config = dict(
    n_layer=10,
    d_model=704,
    n_head=11,
    n_kv_head=1,
    head_dim=64,
    d_mlp=2816,
    vocab_size=8192,
    activation='gelu',
    norm='layernorm',
    norm_place='pre',
    norm_eps=1e-05,
    positions='rope',
    rope_base=10000.0,
    rope_fraction=1.0,
    qk_norm=True,
    attn_scale=0.125,
    bias='none',
    tie_embeddings=True,
    parallel_block=True,
    init='trunc',
    init_std_qkv=0.0184,
    init_std_o=0.0184,
    init_std_up=0.0184,
    init_std_down=0.0,
    optimizer='adamw',
    lr=0.00112,
    beta1=0.9,
    beta2=0.95,
    weight_decay=0.29,
    lr_head=0.00708,
    warmup_steps=292,
    schedule='cos',
    final_lr_fraction=0.03,
    batch_tokens=131072,
    seq_len=1024,
    doc_mask=True,
    train_tokens=579900000,
    steps=4425,
    dataset='wikipedia_en',
)
MLP neurons of a small language model. Each row is named by its layer, matrix (down: output weights) and neuron, and shows model dimensions 234-468. Each number is 128 + 24 x the weight over its row's rms, rounded and kept within 0 to 255. Numbers have three digits each.
A block is one neuron, or neurons of one layer that tend to fire together. After each block is what it responds to, as a language model described it from the Wikipedia text at the highest values.

L3.down1342:109129121153132140130104136153130118131122124129083126126177115117115104109130117158162142137148141124101112121118122120120131148126144085126100104157167100175148073155168110120116090126118120151122135137159108108077107130086099122147118105118092145149159092090100122164140098163124099137121131093106149182136145115143154128195144194138080135094094097120156150149151144150144136145142148113106131109133140080133133101099097111124130123090139122147057134126116109099107113131119154132144070148138107131062101168130148150141116101109150128122109135111131056117190088146134118126122168152144136104209121138148115165123118125136134133102118084149150149133154142144125125100193123111113131124133124162120119163
L3.down1513:160124132114165118083133120176105154162148132124171118154103124096148084153109100124152093086137093146155110138090149126108147127144099093128157101126179117108128153104146096110109150089107159172133095151102110109157109162129119163109076105123152110145117129109158123112117129135117196085129116153145140133128158150104170111138090126147086107129117169145094162127148137100096102095116141089176107146163125118085097141141147074107129106110099126127134126160084169157116134098169146183145103105132153113125126172130138131154119159116084132123127116119127093129103165142157130133084154113120145125139118137139158133118144119066134145115097103131131143141120137080148193106174145144117112145124126157117120145
L3.down2115:147146106131129172097110163147144109137154124133128129122120110137105146197157077156120111117162125146124120135116154114107154091135095104155143151120163122098132139149091098098113112163111140152123135086074112165128102192113162133164131103150112127099146110138160132160094093137132116124112108120147132160134157111131132115135093095136134062151164155132110167134167150129123141143207109140092096155119124135086160085170162117109099147157144166135133085132131134102110104089152163128098133134109141166099109114148110142082110138157115134158104118173128101102104148112110135143159131124140118112138146142134106120163157096089119159109127090125173125124094109160132130096092110123115141129116129146076089119
L3.down2535:136120160141161121097113099172118123139102160167092132100151117147130103129144121122168140128144154149146140132113149133115133159138142138132163106115115087135141122155125123118142125155129140194142148124114120088135117092105121150129131113107128130102143130105159104111134158114116086093136111082100146142100105134144130087131088169113098115134110097088121180137106127106082097130150117135152167125125158112096101101116135153113068121154112118154127171102145153122113103128128090099112114109136108117137157102155143155152069082088146107169113095127170124097098130173152141140169117122116110112111105148140131107128123141124161148125092146100132149117130144150083141125163133089142170136148106118146139131
Responds to: Leading digits of counts in sports and election tables (turnout 3,207, total yards 342), plus mid-word pieces after an s, as in sacks and skater.

L5.down2172:122150114118117114109102119125129099157122095152079100090125139167143143134135132158109165116109127115165094157106129149113123131155174156112167154141118156118098070122110111087127114133103118153126106170160128123157123131118144115130173144118146106134089145155122129102128142128127159136142122133131172116098151149089147135106157167131077168136097157141068159127094116093113108080137133131157150133161143108156161092128099153127155135096118096132168119124114143187123101142143125147089152211115098109086125129119120117131166103112109112127119140139105141122162134115147085126090124133171071104115127156142123173100104173146125122131152155150115120178085151146120113125140134131156142132146129058096124139
L5.down2243:156140144089092128109140159105138112157162096122080177164142109114161130167149143094135155105105095155151118134087162116158116135107203167157161118143132093105113075116140113122132157131114128168135115102124126148113077093120119112112127106142096108154126121149152155160129133138148141182119137124103136145153097132113133163148135107143131130102115114164167105116118152145146112167158119120171153167128177122088119116083107106172167134105091124129097129153125091120121101119160105157123135150114122099105113112114117134131086126136163101126165118191139095119158130148150105126092170107121104123152188089104102112116109129082126127141124131111105128075140116123097150119142141124140102172132125134134082174
Responds to: The first digit of a number starting a table cell or value field, especially in vote totals and stats tables, such as 1 of 100.00 or 2 of 295.

L2.down280:100132142122116128117081141127088106119158103164122158146146108129137138134129138118084129100097115086152128150136123087166123119119108129163138096169166143114117118139146178153166165154141145148131173109125162172166124168102126163191075114105096150146128135096125160172079165122120147148125121174105146094156090145159156142120121098109101160137110141113118068137139107097098161130132125140117135122119145110133120096123124177128139128074133133118129123118083114129142137142136086165148138137093112132119134121178104115146146150155150113128112138144139138105070127137153130112122091150131109131119143120083142098115206093133144092071085131106135149123150134122115150126084126131165129137135144147127126098
L2.down419:132090174093120117166082168165116108140117177105161106124102098113099174094127164120153138151085114134146114096138101149123144129122106180082125140137144120112093140119152152145149129104106152158179152131128137137107147127129135080145157118128097119130050140114121138122123152122141146123123163134093096113116100143198178126130153132066134126110144111135167112149141141113084162148136126128136132094103080121136109129093210167157133176103108119150152183138120136142101146161126157166128131110133136157186136114087096133143169076109130129132106083103145152143121116117137129148128142147109133106099136112147112172114114149150110104159136116105141131067103127118113056116135138115124138134068101117125117098
L2.down577:142096124134133111139098114130158130141096150167150122078142109130111106135159135112087116098141145147150144122142168081162118123108114130137142106149122116160164130183093137140162127127144174107103121092137156118126117123126121129132108129086119109173108167116101129156149089128135130181120087148105116161123133151126070146089112112149054107141120155112145151132110094147091117108116120092123077134139130143096143125106116160140167155130119130113121141100129122120150148111121195083129132094149142029134105159126169085135106141104128128055171113118058133118132127147157135098160122109140167146115166124123120124142108126138092116113110119128150126117118134132115117140168102134112122120122124122104130129
L2.down804:108084164103127131155127124115090112144122121144100128100121113121154128121104099130100100156134091147115160152127138146121104154146143138108136116141163116133166174114111133148139112154127164131105097141119117111119171091111127131157135132104146134155140163163143162092145142092161114174085143166104185141144115122135155128141113122117132137113125108132182134070106129102113085147109136143125108144068105141151125124161181111153121135104129164094158184133125106066112114152079126121121134059160136112123140108130112130132135140090138146076128135091097121148108144104165156133118173124136133163144129096132098078120115138216145111095115156114094126094202129107132126147131089129125092119112116161165152146
L2.down973:100090095176105138092095097134151178138114122134105096135136143125099142146150140183094160113123098116113131132117168164172129141112106138124128135148146148148121131147124120196170153155156134166101147108143110170132128152140154146101106118129126110142066127119146113150130110145115113062194098133119112074111176158147134129141116108134130123135162134109132139145118159097109123145163181114132166098134140208153116105134139114127141123090143144110120152134097168118105096132162125112128156120114109146186133099130147152102097097119129118067134092145119110137116115126115133118132135165153118139140151111092112150092096133125147123082089137091128151143114084113158126120138141136168111147114100094148135108
L2.down1291:077131166125106097110111122158146117097094147095134123108137127132093144131106156104095131130093142146169106102155103129118128112115169136124087119108075130123165122106152120152137122133138105080159122133165100151140139087125118115128147097148168132140103144120167139113118110129104170157128120133146147139131110110132120166120083119123156108121108165135134100115125098131137158175130119152117166126105089151100120151156141108147149168111071109133108121122096119098109096125132111145121135134142121093128145133129105153168116127134114167130146145158155151129075101108088157137096124120119115098159139108111141106127091066164121086159160159127150163072118113118131123133079140123157143125099114102146134146
L2.down2121:177166120133137122121110170166114109173127088100169110120117097165134121151121121123080122130125097164109152154130117095166147115142149146150114112146134164110187145100135084120169147158168092137122116069177155111145161134135135121157111121131132100105118119171157114132126121108129112163152117119121100172141114140065113127101094132114177093144187104147191133169135130132129131109136120093115097122164173154153098117066153158183085095133144155136135152118124094093125181130090090076125139140119120107138169105112138148095128087144114143133114127171114159115139112147168185162110150133108119155098116110144139117148175129222094088114094145113123134132125108154123125128119123160094158126066121124121140097
L2.down2125:085153120156112146090117081163164119137067107162150116093153132119128103136157110147144142173184143158120121146184127104123160119121106160106164144141118138125119126156092140191146062110111081161113090082132129107121097058165123160126157155102113098082187153085095134140089125149095136141104138133140116113171140156114157129135117115118121140087107154080172150130153111145113149159141130108143133147087156104103122143149120139144133110102102148121112141106132136116153115151131114132127111080138160128085098136132140149126111129129137135125099117099105110181121153148122189141146118166105111148127132147115121131130138137132129128117147116126168143132154179107108139118098087114135152108197100103095132171
Responds to: Main verbs right after an auxiliary or infinitive to, especially passive participles after was or were, such as taken, made, laid, be, held.

L2.down692:172117128093137112143085127160134132134112091118122168109148136169154151116112136168142142149132167139147138109138122135123117180122155105221134120168112102144142169160116075165167151085121053138114132146132088142096131130159096121079112135073067104131117134127112092130136160133161100103151123113125140128085122069108125144127073126125063147153136109151116117172158115134147095162150145099139189144123118112132164101066118145116135113146132142162122103112107128117100111131134137117158133142166158163089132096133161106125085107133177147101160111101106114115167146168148132137128131134121161159150102160123165135111105117091098150108080131132138090150114125152079163102171135162138138094170176089127110128
L2.down1453:123117139162168117128121110169100159151116092201097107107132065129098150111136105155169135107088092152132146098124142129100162179114104163128155161145137113132137129120172138149140142160110139121181140156128159166098129096113120098118155111118119150160166161155117103120146150099127155099131135124057122131115123108097137154108122148131119143123133076124061111139154122118170157157160090115157151129139185112095180095147127177127121125110104140095143140131142113116129097120121157139139133134156143175143136134130095126109112089124113114130144105055088094098146128111130107147138106137103135131109148133100121123146127156191168093106140106127105130100139109135131107104155135133141089127121084132148124162
L2.down1698:128150137118112109121132095119125135103134126117126107139143140110133112142163120145076122132106128110130083170131172135118140108113141161061151143111135090169113108096146072097163141116128113163145143126086123186163124182125106125131122099148146142121155126168164147160129142124081124110170103135123147134172137109127146157116047152114104118146144104130102112134112154177150125144124142148146135139148121112127077170170089126159165133113126128110192096133109127151124124140152100104086143121124165161139155133144149175151165152121132151134144116112082078070144102129118133112143126142151123120145105119126140122128119096132136143088091101117119064117152153127137148117145115118154134076148105103127121130
L2.down1709:119118100114096109149126122113124078178129172114169136143130116163114171098084105172147124155153105154125109134149149087100109067100131097115122161136084157131151140095130124123140146169114128116113149122127163134192150156114139151097145103157117115129138152130113150124136173111136134138124184134095140138119146171160135128144128135099170126137079107094116158131137140133168108153133076145138144069090116104181136171149141148104127115105145164156086117106129135097080114121099122105141132170109106130184140136125118092113120134134094135110075109114174140134147157122176141138079113119121077104145143148131116117123130122089127123110166132133131126148136116140148085061108121187113108163155112151148095130
L2.down1815:152137143094129068139096133143117109131131087132164138170063135105110160141130158110141121126121173151123120113142138105145125127125119118112140164131147107140115137113114144117151119119124121127120151084171146125102120141127110117108148151140115132150144119087115121113092158115104097134113164119137150161138137117169123154129155059068103142143122112144128073129157119147107134145137136168128133106146145122075112113138114103105155144125137137136094176094144087120110136139130115123123136091110161168114132128132136148152159163112140162150096093098099144099167124151142114167133159121127126099101130122141119121108164117172133114149137132096170121140109134134095107104087100093123110106139186144121137138
L2.down1934:121138127111145124124108129183148129152157163121121148117120148136134123145164105076109130130150123130153110151161132174113161155137121120122112099112176133144141145132109130144129115113129124102159118105103062129113106162179098124160130156131134129134156153131160153116084150110141160151140152163106141095110109134154145090119094128124120154120169156142134118123135118190126133150148144174091205134160183129103081145092124113082154119130158109110138107138111133149122089147061131112137142140144093127125154156126103159151116127195165116088112114145172140159131132164131137164110122146137133116126121097163176113083094126153139116098108166125116150093106121119115146137108106137164147133148128137193141159
L2.down2150:149119131189126140130122169132114148141137125112110136075083090131133142111120134135096149127081132119130107122149161126105173092109120088114146171183173161114114117132142170123126128176143148113097133138119133124123102121088154090120156147105159148181162108074149160145154137146134081117132158130128142110159125172132136119139176162145140133120109141088105144149134116134137116125102144137144125112148161123122117103116136102086102146131119103174102141138144087148163153168110131084109169128148158177112112157076104128116136123126103121147110117137090124115088158144149080140163117193165183135127136142143180071117131126159196138159138103112098141128101103153119113121147127176138100109108141130118154149
L2.down2456:149097166173128106132128125140133137152131152125098142119084111109101153150135109147150081132094173137121140152149132149167158149107149098131093137129113160115127110114135105128124126160156113105141123099129154129087119143108122103128143144108130114090169152117124111118108118134135107138148124107148145147142120163157195150119099164117117164147114143105121162118129183156110134106131140132132152099151168078123117138112100139104146180100145108122109125106085129166131080152128113094094137114166173133155133094140129141139127150115181112119129095099122108118145134102111137143173133127120144125073122081149122149108142104171073113105173189140111104129161132113120104111170127122134096157168102126102113157
Responds to: Digits of multi-digit numbers, mostly in Wikipedia tables such as chart peaks, vote totals and percentages (Top 75, 5,150, 100.00); more weakly, mid-word pieces of names (Fullmetal, Sportlandia).

L2.down866:140107125138081132074106157141129128146097123169142082127126132141135162108124099136165120101142120098144142142128143110119124151131134118124103158137116119125159132167157085161143154150123163153104117098117170131094129081087100151109095065166159150097133133132092139149099117141082077146125140131156160142127142126133134101158128188146072118112110083095117116105155105170168102139134108172103163135129122160121183105191129190105115141158126183142098117148113096092141105134115141100140111145095095118178149128104115096135081125149112155126148093167107128164135102142108127118104135130100129057142119142126160106104107122152128110148081117154106164146097122116109151106144130129079144119158143110123132119
L2.down1608:141120167126118099132138126102126163142139106139138101068145117135116126114106179119133158144156132137102150131171122131160106109164089124103148113076130126139111110145170144144138161137124132118107145149145131108138085101122126154104109114098078108126117083155136152108109089131120111100129138134139157133118079099120147131095174152157085146124137129139091152171131121113142110134135146137177150169105172119148112128147143138147095157088158152111093107143138110118140176163119164126127108121074168166139127153169097091133106156161111112134095088147118140139128147136153161122093126137153127104131152144101149125092118161126113134154166144103137118108120143112151122094129143115159117152111112140180166151
L2.down2044:125141050100125140168106111097148141117084082130085080129129122114153143079168149167108114151155122110140154155128123159115143125150139104097116154144089118120187151162093149158086158166130109143143146149121130124109149112139106137104147066145147114142100139170125133167112163098122152114160136127103102122145159159143132140127108113078126105119100104109121131135123105105120150119101131136115130123147153141160130131124109121118105147115134163134156134123139093111159159122098138087109141130130113181141107118131083073111113154124115128127077111091138139100096091147154158131132113178125114156126147120089119092127133153156118125140095110144141165159101113114141149124099111098100190097137155138147130132
L2.down2089:116106105123100125105147174129145121119127092176092138114118109143117129118137094129138179127133144093116119108136137118110156124098165113153148136091130119136142124114086081152139154145146124139154127114121169145143099094167146165178164111139086123127138076112078141139115079144094128096162127099124123110115106157076162147166140193119057110131111093146105130104080121135120149124135112141105127122125105132189102159156132168104108146130103129134111128114135112103144108180143159153163126149159123152117133094168123125127111126172147091159139115168136117117114142156141133099118116132099157099125124123110183153120116133201124180124106143134136121163135102106116119122167154125159164132102143126201122132
L2.down2092:132081132117132122118126135140150138114079158171139110105121078109131120127140107112134109138149153148120121136146121132083099152076110119119142133127140112163163116149169099120146115129075085149191117125151106148116117101139157136062113133140160130125171106146147098148130151128137108097128155131107153114139162189115142095101132098112070139089126108112138120133131164124145100153136147115152136140193119126139137140146129147147179175134142155128132162146139091119158143155157125120139151150147144139077106109161136144141144086095149114132157098133086107144119135102092131192184134092104132154119109103122132133139160132122119112107157158123119148112142104129160120122144111133144174122117135126134121140
L2.down2203:155149144119180114125136122107098150103110147141124087122129135169101111143128128117167135131159104118145136093072137091087126109108137137147136190134082091109137155148186127103128135106160112194131167108154149148119148159125149135173080106108150141156114152115120126141131136095130125129083114127141110140136139142123093112129116165103121131116118162135162125131110114075082069119098113110114108143119126143119183112124134142146115099123141116141143147101157160085128144128115141102101170117149137163163144154154168124136156106124161129096102104132103133112108167140151099130089111106102119123097111118161126105120113126156110126128098111139115144109098140140131112147105148148147121110142137112086132124
L2.down2493:118101128130154129100139130133131119110133123151133160184133142184117140104072142097107155135108124134178155150135109150160136141146153149133152146134094153089113140124113131108103096141123180153119150113129140119122139157092126120163133095117136115130144145103158100148127113142105144111107180099188128148089123136130114127122089120103121124127155125100114106100107134138120138159112137148125128090145151145098155133118106097156093124140167090166102149097128109098136127129155119102148122112107160068141145129161187173119148133147126136082185081160126130105123100100154099165150090133144099153180118103145112076092135131146113118115144132169111108101130113096169131128153132092077139113081140120132124086
L2.down2769:148124111154103110101094126114119144126144114166159104139123150105136132088154144122124097126153094108114184076113183132183137127125107121123113095134146146114076141151135153122117136145150122137106133138071127104136139097120119114116144120146102165141103125164141099139122115141126133078150140129125139076146132137145132166155105153120122101093094143165124113094089133158145166120117141096123129121161134170154161095124113104161151142092094121110177133131111134126110130129129097161156115172106092122138144099142121141177139097162116155112118124140140147119142129106133124122106087167086112118142127143131163120125114138147143136119161106119126112131161123144119127154140125109154112113141164109144133119
Responds to: Final subword pieces that complete a long word split into several tokens, often technical or scientific, such as an-ion, nucleot-ide, sple-en, seroton-in.

L3.down282:150127095156134166144144101159147106147109093132121136186197119168126108149146148123136128137127130144140138127085122153112133131129153172103139158140154156122098140159124097132131146102148112154127099160151137106135136138134116113135116151123117173132136096096118104115119108115097080109152115153109143151175114118120122147105172147114125118117111093134116137137113116108125167130152093164106153129134169142080141128160118132140160125108141107167142111112115114104137133128163135167144116131095159125150204152081156066163152126116117186132078126134180101157142113098110106129128096149141161130146178142153123132157143158128115084127124111185116106117094123130126167134123115123167161131191109114122146119
L3.down623:144149117151187162126142111138115151185133138092101114132121095167163136174092103113167147087127107129133133143157111120146118171135120096125156120062145163112112131087111099171093139145147085164073121124088094151114113137142158133182164129101090129160102149119082106105141171169119149088149111080135130111140085158134149068144127131135116119154112149167124109109113131132151098130139112178164162176088131112159099140096116109091140100126114140095110130145139117104111106187146127114129133133109160125168149100136098193139132139099091168178114116132161124128114117120165110118110107141122177117179141147137095125125143155112162110143122131120110148122081084107132131152150091125130132134126144159120124093
L3.down1418:125122123075153135116093156133147143156108122142124126141164118149134124102170157117149093166158132110132132092119109134156150167125094097123108083181138153111137112151084093126073129183113117140121089131126138155174173114137140122149164087134130126158098121108151166093123117147107120122134112124118146093139144145136119113162114106136097146114135139090126105148106134153162144117157125138104145121134123118147076120111139108151079075071127116122145146119118121145130103123111109146132102130116074127154133125066116068118149117148123129136087166143182125169124107115107122144182129132128148135130134140163102174168136141138105145114147114159108138114184125117090148083159111175139134084135140105134155104
L3.down1794:149127118078116144106118142130116152170101104173168087102121144144162089143154140104137121077140140160140105133154150133129116126155108120135143118139144125117120171103138093160129119109137140168134104113136112143111123121180123121174089140056156138089139114141135119077125134111140142117137085158133145167106116101138137139112123124062075147164124156127138124126149082154166124128077095139172161165110171110097115043123100112147128146098123156087146159136163127083109145123146168140133096109117095119140163117135141124172163139110139194148140117093125087113110106157135124115138125083116131138105142150143135116127139099195134132091102091132100119127146132129144132147129091119156108104138136129155157106
Responds to: Words just before an expected number or rank, especially in chart listings and tables: Top (20), number (82), grade (8), age (of 18), to (31).

L5.down347:100086126129119116153093101118095116105087108136095156185146117153141087161145125114103069169168192125080116176124088159094131135106157107127116117123114122149149116086127130131135157094135119126134119133097124126150183118158116103148106130106132108101126080159115124126095103110136116145158111127128157165152084105114141149136120084130082129135129163131100115126085159143197134142127127150153129125146154102159119126107119117086150131093142091151107120162129079091132092131110152116119128154117067151152113152136121149092099139099118084128131114112131116136133176168109105092142139125153153128101154122142103130113097091179112114135090122128149110130108141129157142139156163141088144140147149148128081143
L5.down606:132108074157098138140091107121134102104120092196141133129130141137120084144157068109096053132179144107145078109084124138092106114113155112139134108154150120128132157144165142157141148093143173148166161117135131104138134131178165101139104146081153149110122160105136109136120158084085159108110096143142143168088126136143130167166127085136102176128147121129133137104104131145171169102118133123132109134129138135091131151164123106164099137129132099128147134149105134124144127144175088140103108096129125174167148089149108140147135148073162103126132123130159141097115103167091121134125148135094139153156128152140126134148147147183132125118111097139130145088132126153107156122138142142131080116116139114136142144
Responds to: Tokens inside music chart and sales text and tables, such as reached, Chart, the 0 of Hot 100, Top, and × in 8× Platinum; weaker on other table headers and records.

L5.down485:108185132071167154157156142149127113174120107039118108133147100109103124134130144147125135159119143148121140139117135126172165155131129112146109087121109144100167115105131138138099107127117161158103095110116135116131128115150185146162120141147161107154108153097159121125152106112109104147112127133168141109138124117124084144121090119124128153095118144144172078123096127113115106121103123139126094133089112120136125158104120111159085108133110133126140134130075095098153132111088105117131149125133143140116148086122138133125118148144120128101112117068134122104111119089144137122104148088160181177127165176113153113131149099083131137110149154133151115115096140134180137162133134099114125140108123147140122138
L5.down884:112155160111113127161129147135105112134155154102149134151181124186097141102158137111142130123160131134125134115147127115129091183129140125112133149134095121138179105178126134109158126152163088109132139123145142124149107139117146077124153126138127122101148135122077170110133165111130137123109116149173140141089090116099144153116137146085129114170103141145140100115145108127188140150116087151103095103151088120136146146125138111127133104123129195100125088115091085138109139093129164130145135198125129137108129115161090178161133137145143134163143095128155111162104097124107072150127159107066130145147114151119167118118146123115105127094201101132120127158127105145177137117109158128173088167110124084116136095
Responds to: Main verbs of narrated events or changes, often the suffix piece, right before a preposition or direction: returned to, emigrated to, continues north, was released on.

L3.down102:131060169110133125105167124095145154157077129097121119128126114114146131091123132085174122135099106134168135142142127076101120122105131108091161090154130084099174161132109115119165107128140084134135106114142154127114113106129111144110143101097137100097124087125129131108117139096125119113140156136151045123115159193144093119147129127136142156129162133120135115101121174121143147140129104090151153138128103113113132107172124123098142103122157168143162126128153128116078095142118134089106144108113150118123150135174116161128111146182100121154154170123153149143104109134126104146108136123113117096135116117142125120113088129112126084175178141088079128107127138158090142142157122114123133113142146122126074144
L3.down106:112092161161116130156160145139165152106091078144106127114167088145104110156168077145139131163136134132161136134113122116126175171132140123124143118114103108109110103140110129157120137125144097122200110145135132128153123137116095123124117118146175123131102097162144128108094148118120088158133074181116121160100166134109103109168126138149061112130125157108159112144136093159159124158120145116129126155088111151129162108150140133093143164164126150109135112114176154153131119112137130127102119168161095152138102130114120127145126142140101104121126120127116156127145104115095135160137161120138110119130170122126144169084121097136154132098124133112096143102105152142100122162149087128118144165172111124138135167
L3.down198:170090146114132116138175130097149118158119089075123198147136138125110133123117104116134142117156107146121167146161123139173190107118127063142164168105151083152126107109105121059104110112105112171115118126135079121085141142113148169142158118152105137115117130132164101132085150122093165110115138146110124117090140118090150130149146136129122165095132105132123116126165088138163096103155141118191156135111166118128126122130123170130076125119149138114138131156138121083096141149140118151116141126169145140142152121130152113110122121120136119128111157130123124171163125144128161134125101099153138115123120119099116118126122140098138149147135113136120156067142126138105147072157132101145150129136116154122167136
L3.down1510:145122129156112109160155110127149112109134125137153137117126125115120147136094124135118132139117142160145127138135105146144151107150106139113160101110143186076125159094098099102103146169127119155102111131097103113126138124131120149110149186122094096116090179121190121091102144128087148120074131152174155128132132182125147112142105135089094170140110116113131083171158094132099160139144139108178145187152144092173125081147094123134113139139128129151167144134132136102092110142156105104130123101148103133154128138157120127139116148158110149156120118101167128119125110148193093137108073150143121125138121147156145128098175176129160148171148126097076116115089133116103138163151123118153105105118109105141120122
Responds to: Connectors inside numeric or technical notation, such as 5-HT, 4 ft 11 in, 8–13 cm and mol^−1, plus mid-word fragments like morph-ine and bact-er-iologist.

L3.down379:145140116095129144091174153143130147129150104117153142105164133145108118143119118145106150085103119157099096096131130120109127150153112118129147145095124084119114113101148149155128144134109133177136134110156107142132092151137130123123158139138133078130120127121144115113124122123102130101114129116130111105152155135135172173140089103131141121115132121129133138107174083124085132108145117138098101155127132138085103122133119129144128178121126156156110102126151132095155118073156150179134087096123144130110131140165101149109125104122145164159149063105119098103089121133151142143152135135128136147110142154110131102113163148121120171145084127119130099123145110136129115209097106146141153112192084150115159116
L3.down380:127112096130052139139118120099135092111116164160101092121151116126144122172134116148160103138157111155081099161153083113110110094091141123099117138127116134150128189101094084164104107087158127170059121131137131151191112087095130129173150106120154122159131145169169129118125133163110137158095137154084150132168123153112145095145159109154119143123089133132137184135092149108154133114112119202141099120151102129149138142118095161156156144158127146132134119091118115137126127142143085109094120122114111120140133117158155120157112127179087137126130148125102125189123089130140153150113149159133111188061108170138079092112100115092129123118116120134153140100150115097120131118091123103127157111098120183168123122
L3.down1179:102131133073143131135107160148153129124135127151123107115150115188104111161102155134142139146105160141084084124110143128132124126154124157134125126176164092153110104147091128152152122123101131161107123144203138126101079096142144148138118118155143133136116104121109099154140109142125158154083119153135113126141140111149126094142103197116131116141113112149136131141120107147076142144108133117140076145102075106114160149108126149107147140149139149113137105126132119085095174141065125157151165131129149105157160094128150137140095120160126175120119136120129096165126109110120100127127154142113175136126123135126097103132116087116130152121146126120120152090106116138116114187122101115100140132102130122095121139
L3.down2778:137162120137123105140177125164166132150087129131142110153139126129091095124143120156129119133110163139114162149113105141106132113098123132131154121136119145119157136130135143152141108116119154176119127121100131136171135111132108120103087131150134124142139158147173107140116091112115120144122127168153141133173174171130117117151158151147073145125125145125146136089136100156152075127129090177125142126114139120123165102125090119161121127111106137147115177091101102138126162122128123146119102098138140147115095130165161138125129121158165155095106096110118141116198085117138110113147111168146170140122136091101116147128155087217158143147122097119121112093154133149129116142150095108121131089113117144142161118
Responds to: Past participles and predicate words right after forms of "be", especially word-final "-ed" pieces (was manufactured, is achieved, was found); also Markdown table separator rows.

L5.down25:127113128091154124106112120130116178086143127137166138145115134164122113100096162136138116151146122134146191108112140111100092161137145132167144152118076116087087134116110143120170135118154139127145108076136175096139122135129099094109110127148186153137126157109155152154094121152107145111118151121137128119133138118155130128127163129069080132135084127136158133129112080120137105185133136120119092157173136123148133099070143145120142153152159092100080124115107162111130124120111118092152132150166136136154092167116153143127157148103154129095173113150110130125147170128104110123133086106125138173116139163070159097106115122147114076078118095108149133089109106146175139120154113158102169120131141117130169152
L5.down2218:156090114152168101100136130133110142105136101204136133111120172132105126174142113153112176136122175147122170131101129131154139137112129123109149179140137096116113177148126103160127168145126107127151162114175103133146140158106114115144128140115172186146137111088091120111098143118075124106092128140087129120108132109158099115148142106075091150105143078113104131089107115112144138151120155132118162141132148106138106099107176140100145147158146159130155099159145130189138165112127124135097137172166106106124105126074135107102136086124110114092140139160119165127178162120129145118137111117131162132155108106124146102133139077148105120156149140133114085128094141155147119106140092123146166107156069105150135134
Responds to: Digits right after a decimal point in measurements and percentages (0.23%, 6.20 m, 12.5), plus inner fragments of split words (nitro-gen, fu-el, alto-g-ether).